Part of a small language model's weights.
Size: 10 layers, width 192, vocabulary 8192.
Architecture: RMSNorm before each block, no biases in attention or MLP, untied embeddings.
Training: a variant of Muon for these matrices, 277M tokens, 4221 steps.
MLP neurons of a small language model. Each row is named by its layer, matrix (gate and up: input weights; down: output weights) and neuron, and shows model dimensions 0-191. Each number is 500 + 40 x the weight over its row's rms, rounded and kept within 0 to 999. Numbers have three digits each. A neuron's up and down rows have the sign that makes its largest values positive.
Before each neuron's rows, "fires before" lists the tokens most often just after its 100 highest values on Wikipedia text that the model never trained on. A number after a token or word is its count.

fires before: "s" 31, "=" 21, "Population" 4
L5.gate216:486520527478496450536475506363452486491516523493533469527421506515545434513497547497552540524566449502503406485477546502519441503540553432491573477496493437548508599566434496482480452553549475516501490505546486602499433555543530436476522458545548461525505518524528532489477456492497462515435548468524582457485619509507507546519442470439447483532510529500455471516509464465514533446566472503492461435560548444514443499478549515454497500545552510512434467467454522479459464547444508498462517527475507544456500492502480567466464546469501480464527522491555462468511515558551489486
L5.up216:502512511505550506454510536463527550551487501510534439468531453475507503620473511527545503539512466513508495477607461545540470427521577426528467501556514539533535429534496550577510443425527522523505528571470539508470480535544479541504476424477438455414459492477485416427482484513535502505501464466505544530455482506505543567488516485434527582462552526483538497469456579556484459551475479548510542492591517497501430511431550519471483545504493476522501471459485493563540550451492471562519488536461457541474466500456439480455544565440505452487493466507457445517516528449449518529
L5.down216:556475545525514521491530471471487472518557537517443514404424464526485537459457515537508489563519490484459467455449564537542439450504481462459491573501558483551537531469523497578540437478567472490463573503523479503468483461581531478542414466502563490519437495505518516480511515491523458457549476477496503547470512425500476521480563485467503531556551443489459449535557475527474452516535433494527478513472446407530524495498474509423499556552463488517538566495484480507490547458488473480419560519491509521446490458518493514501555572517433455377471446570483577519451437508477488477

fires before: ":" 63, "–" 6, ")" 4
L7.gate307:464511440499497502426590491489533511564443509511493501586548438462543486477534474505495465467494512488547496476453481488468497485455459423520494480518499536469480504387497524536456561481479519585538532489521474468540521509474519533494497488499416492527483528557455532529494541556461428491480521492494542538451439503469500421488494515478471549413541489486476501548518481589499537526513479560549504469540463505457512491505512498499538482458488493470530538517512532553551598532493513488477567477445533523482482522442476447438609449464510648430596547534537529478429557504471524501
L7.up307:511467526449513525459510593598501563523518532510443441532484475457436465479504492472434553608579573532552500545505496507518535494535504503475508542535472523480509563446480495479509511559499499589535482466455502520477435465576433544607522499470497537448399520537486437497546549529498419474464529481593555522419464424521511508461480587448515431489459488439515457473536513555528538498488473493499481538490522523460509499506491446488516533498520470480480492521420513460491519470502549502476580499542523536513522504503532550511484542526510570488549520491579438475477478519486552494
L7.down307:510486502519441439469500485478471503521501448530496492426444473502496470401477504500558521538451450614526580510505506496512465476512424518497501489425413530557548437499492524539465478480547498487477525519488465500579564578552476475531549524564495474524498511394510516500454451497458518504587492480497484433414552498465542546514493519513502497530499567481410512508440519543503532514504534485520444432516494486560467473515508412481551506485451424540509579481605555526527541583520467459489544511553481512515459487495520476502427501491459506506547491451502496425564475478499511475

fires before: ":" 46, " |" 6, "(" 4
L7.gate64:543512472540463488482464534497480497499422464437482495466446417569547460534460572535457475526491441536491449548533524520499541499542456469529523471576439496509510508468559595552551479548526552562469534472609533477558481425557510517481501538462485439485520421480422496497546492503523459580516566542493485460505520467504411477497427554457545451537468470481477506473521467498533452452470537480504518568528548482484529406481521431503563537552480454496519501548507457537490514555554515554465528465502404487487483535520539528506490509558509477475540511489529541458438475479448539520
L7.up64:479533464496583614438550551436493600541456499473404476454508456473541525617432500511523479497532544589470542405440519535478529515599537483471474516544546460518540489528475585507560481565499506591471535448532507524534503512496598466545467535457479527495530460470500512581534471472519485508506512499476598516487485476470460560497530476445520510479487518457503478525508516457528532530490483502453468556457572505540480475511546502479450602539493465504528508495508513521497460453521486476517560469460464504532512529538548465505524517548528444567542523544507499498496462486488482479
L7.down64:497467419403487431549594547448521519525452421460492522498491491428492530560505507590531436449584513496472537543448466496422462379480511460544501503536510522521540497473530512518495531525498440464468554463524557482505459467499541492472488460507494450490480502479465489475504466522512497532488484540448526524508472549479509446527493521584473478465548451408512473511535512500484502413492485476611502498582564425464522493529495485498521471527515496541514521457488458461527503522500481527507505449448524546567439562470430549473445487513460474449563540531502504481601544457527470467

fires before: "," 16, "\n" 12, "." 11, " and" 9, ":" 8, ")" 7
L5.gate275:427590533500392546480538554480504482470541515522557481530527568576505464483442497513509463575499459488531487548592490469541468392470539460522580530486446532496482479528507436525539534478497432538564507508498550465535564522520484522485518521513527485568519529623516493537424478553513490509553505454564462503506520505514502442574550473565544463510490496460488499504469534525565588490393475482496482550616523531520536511499529519520508500466480533473481534506511491445455466461522551536510462559510466496499479509485491487484582472467467508430504519478474481537494570495443514491
L5.up275:556504484505478548485500459510472471447522504535467537482481458430494483509449485532521498505522540490436487532522536454492514424520515565476466524523451466502551562479535484519521574488493464532398518489508466419437529543448480483538466511399408504487622448529442501541535485504533472572502529501463546466502578417450486535522462460538519516548515528465543483452471549524560515554531499499474514464532527510502481502510585523503527497511463521536481491462532378493553494516498484476515440494453525534492363544572552486517487499551479478488460525485580435492497469541419479507
L5.down275:491504478475571504428457458546518504545511485495533501407442487503559501461500497569484484464537578516510531392483475504499550636512439518508502561531602497476466536436393465395461439538519563470565490478451531523463468455565475480526482525542505546509496500516515540456453488435482538459486559546501486495517460517550507500486482520506502567505547479564480534468598568556457500540507505529497504513407544507476519507511488475466530509537478470432536459442499454574474496527495512551491468478483492514509542445491546492553535532451535554533512522479522487551513476504551508451

fires before: "1" 13, "0" 13, "8" 10, "4" 10, "6" 9
L7.gate202:536456530529532443448559566535486471491524427522483499507488491470507541465447511480513526577532510527461519475504521510543531454492554468462485495495525493476526525460504558580555512564494506477496454410537501546473492530522553565581480412483482474488455480474546433489468490505516471520509567526503532531474462499602493484524494577494481456500450467437466549546507482491561540482503514568519459516536503587548466482460443456498512508488404496429505521545399480490446568470421470502500469520502518598570494500510618523530523415542536482428470517486494575493479480516511515470
L7.up202:494536562505465489501435538514455448544533430456576472477516494525527507492454505457527551534490488459457498491471545523539532524551536448497425486539511473506522495503482543449578503517517528465493455469461377527539467521444568549548472541509482497547448513475512514479517414516478433463439505462502457480524528454434532449504424491470432452554542477500505561467554458442396555507476499423430514449472445505467576397458516560515474513488511453512431531519491565472521467482503419537488485515508499439517549491453468484500486454490460519451475514475503540423558467548483524498
L7.down202:472480498467536514497493657479480470545476522520533471498505486482494494433540509501363444505457489442497513465458476512465519623484564450516510543515460509538474465506525475498529529452489414506522517506416491522523389534527462506500556462428545465554499494515514594460499494480479552536516476512500524488543585495415449574533435463515467470503509426539539476446517545463506490533512534502508460551366492476467512488492527589538546477534530491486467471484548545534536466484500484541473513476454504482549499531506517497449544470497514532518470476442497485491515509576535484523

fires before: " a" 37, " an" 9, ")" 6, "-" 6, " 18" 4
L4.gate306:486482593526485503531539491590508453516503555469457519456503500467470522475507491481532417516464511488531514481450521522614506390457452497468519437490505478395423487554484519494531485530526507494485481472492552451516558466542531499510423587521590464513474580491437525546517491506503484510488504554489419513462523484523490464526423461399436487509531562519523446471571485475527500502500456518505493514509518458502452446467405508520508487456548514435495438531529517507473515487456501479427543499481514489463496528536456504470557423514416558506513482500508529468461509531551599559
L4.up306:484496521553443411482512506466470498534579526470493573495503540544551480445515444491575434490520537533474482515530530583472554508526453502478518527466508495463547473477539501450541441547468478479477479417484513455494496501495469539551482496489511448467469544471504480493497459550518509483595467488554486522502556504482491430574529525503518405521503554551496485470517531622568454428452486520555508460471571571563466496552494493466407512488397476454468461536494532493555516500517495506470545565460434483532525443465485529537474592424497491469534480476472480451517461519540459541
L4.down306:450519528567512536492498604458480504551510562536591544523487505567526555461515484472460495496541427563484487492449547531519490531521504493584442470538494529535529515467495558456578462486419492538576504492509501524607536539507409517535518499450478411550538559484512494507494495504556517581468491498475535488596513475467427521467447490482565558498563484536586573542491561540441526523464516468574497492483515518492510448516548531543470490526450466499498433528516426526483529491546500536525491513476439487459474455469499509479440502501470437470476510525489459451504478541500457571

fires before: "s" 64
L4.gate234:592510536472484554494527459510419565564487549472578486505447423454578498483457519521497484543477557524499451468518533549495543593478542405484569486524481505544499512544499444479494577421534532457487468493522500500538509543509478474458475482484504458506483543439537550475502528493526513477487587522522544520522484505475439500496472447470502529494495535444449533535459549583489519478550503507494508476506521476554519481552620560452512526448444559522526531468566552509552495464478577570516512491441529527393458462452494493475524529477501457448548558469508520425503459504478469453
L4.up234:471537441467524578539451515499504472552460480431502483493503555535523526571463582449502583520593502501490545522491555563522584532494495459443559494595482531530573469524525491490500563521483487524446456476460527536551489569555536557455484515527504512493518463462473508495588501498484588532496573551498486450584539529413477488505510525520500523493542465490503515537414501486490479538473514472565574474488497493495494459506489511457412546481447504522413477495478462546520470473529506545525467521532477514444521443486554529501447471402463488486463503419424489455522532518554530521
L4.down234:552409568492483480577590489487438452484484525467485550473496464500510512505537483572453548457501522469492493481558574467531494450497541481544358505448477523452472467496509497500469465509565523498477478519540466501595469516468534486515414460435491511543490462501526550534423580483546500514491527528493510547485517471528505518511496575540538443540569492445463507516558544465507496532532499444470490500437526468465517606447552500430505438500508525470574542517465440482486528497471478507516499388493514520487505432428549518555563505485521518465505555494490534502499495439456426516

fires before: "s" 100
L5.gate283:501577478540506446541557490408461482530577465461435481483507552432499514487477476509425509552510460515534506458549551507502563475507493508543582531523525494506444467529501405561554496506520471483467473589525545594510453451505502514557495513520605471557518490410476563518483515500519467535485505439508465521513477452551507479472496504529503563619545425472527486440494482536453477497509446496512456484565524429437549550449498534508536572516491503561474514495476466491476493401491516496562508466507504462507479455506527557527530515517519515452479467509405524471488436506452473543
L5.up283:534483496481425502511490497603560553509483484482549501473441450468513464508574530591436471492506525559500414485506473514492494504489508442479469443509411453502496555566457498489485504478465500472543462505546513459452524448520484459492462445508466487458547537483507542570526492557518531475487545520523498479452460499478488471609550453502466575481472474511466456557469463545446471442513484533488515524527515478431505541558507535476558517546520499557475470549498534492480585463418546470491450509479474584533526554425522469407546517545463501523572533494536569507448571489490469415
L5.down283:488450487543505480452551510525502517574498508515538529458529429516477442515464475501410524467451530532491484483538546523499561437441499435494441422524496467487446572517487538456442469526500554478528483514529518488525430561542501513524484453533495478594477636402561522546526516483598493456538526486479485538526442448452496527484534571580472490543509490461472492511533484486554467561554461499478505460465505436424489487465512484453523553468454504482539479507449542499475593483442514490490535454495569536491513501484516517446536563530579437441457486521505524518482557455512475502

fires before: ":" 60, " |" 8
L7.gate476:436593459511480560512482509547426544514514497490554470511483467476508501629468439453485504555470439496445505544442513484485478515565474453466561530531459512462480448422550563515509459393548513499484456468486513484471455575477488521451527514492480422463503461475436457536448432495488492507483566455485533519516488487528495513508519477487533534534460542555453538502481476511529464485473488539519493532550473520496515447414533505448422531454423368465508527522554557529481459425482483545554474419497476505435509475481519484502424476466507528559567521481506512482514467522503505449
L7.up476:463509477454492541529481421510489608473507428536498463498464498490451448521494539454576538538476536551468487486533525549439456525518490459494571497513524514520560544429448523537466414481490471506521485538478469551573425511538455452446481509520480432552539529504465441536460528529487412490461556541537530514521554491516549446448478542536411467480506496549514543454529454486499554474502504447558444444496466501480479472510551482532455510484491563405419491488527476525457512513528510453456488474482436444421490445511515534492510498511493527504468496531419576534480480560409493435
L7.down476:479517494480517488507504503539430498477527546521500481478540466476500481505490555469447537506451430512546464510517512505516472508517424469455484515517439559519553534507504508446520488550518530472498517455548530458588553482442503397509525436485395441549521456512512566521485513480505462473442502542449570585463502404449515502575440542545478519523432561459457530474515486505563458525549480568445463496514564495424502506488464554505526566462472522461462534461538490571510474519494623529474434502489484399519502491545543541485544508487523530467449461503551470489448533521514424515

fires before: "s" 71
L4.gate158:563409566513505467458493486508497548531556498433432541491548477559499538490561482475530472539498545454452445478524478529463485459466482468503522526501509527467511456465533525470567483487479509477468475518592402510481504460430504508429504476492486508513474463516425461493478415527453615585433416444555447496560549515549492515454425494402500471522479540489508463478556478495473487547468585554501536492542461487522505535498478509495454517501489448504477453538560502528521482515406464503464535481530499529492506500432489462462571457439508517456508542492456485538569426450513520464
L4.up158:455517592482525510512467595445481498537466449535538499532464477467550522502569494511546515535559484519464534471533514504436573500513502437534512442473480505512493493464429535453510435472557556513500460451508462487482541450472384538493435480503512583551524507483515475516499545578488576489474504520550434603515565376459459467538494476517457523497532500488491444519526504579523542509464534487455581442452527470486550498477495528527459455537533417478498511465508540530573467498484463474553544482454474523418546452510483539523500480531496522440540512498499404508504530476489533514
L4.down158:538513457463493576492486481492446458489493463523563468509526520472566424475450453562493536546525509488532514444426555474525463518446511508481486586466452563519493552501494464536451525477420490465479440448440482522458546514554481469465473425556484470501601486413542546478505587484574455416512514563513498512497548529493551469508530499552501462544467468473505542444492542601418508455524462474558489481479468536440475471548511491526501469574511481513527461500454527449539540509484497489512503481495512506500488567609485474478456500618537492509479537468502464535453549514508518457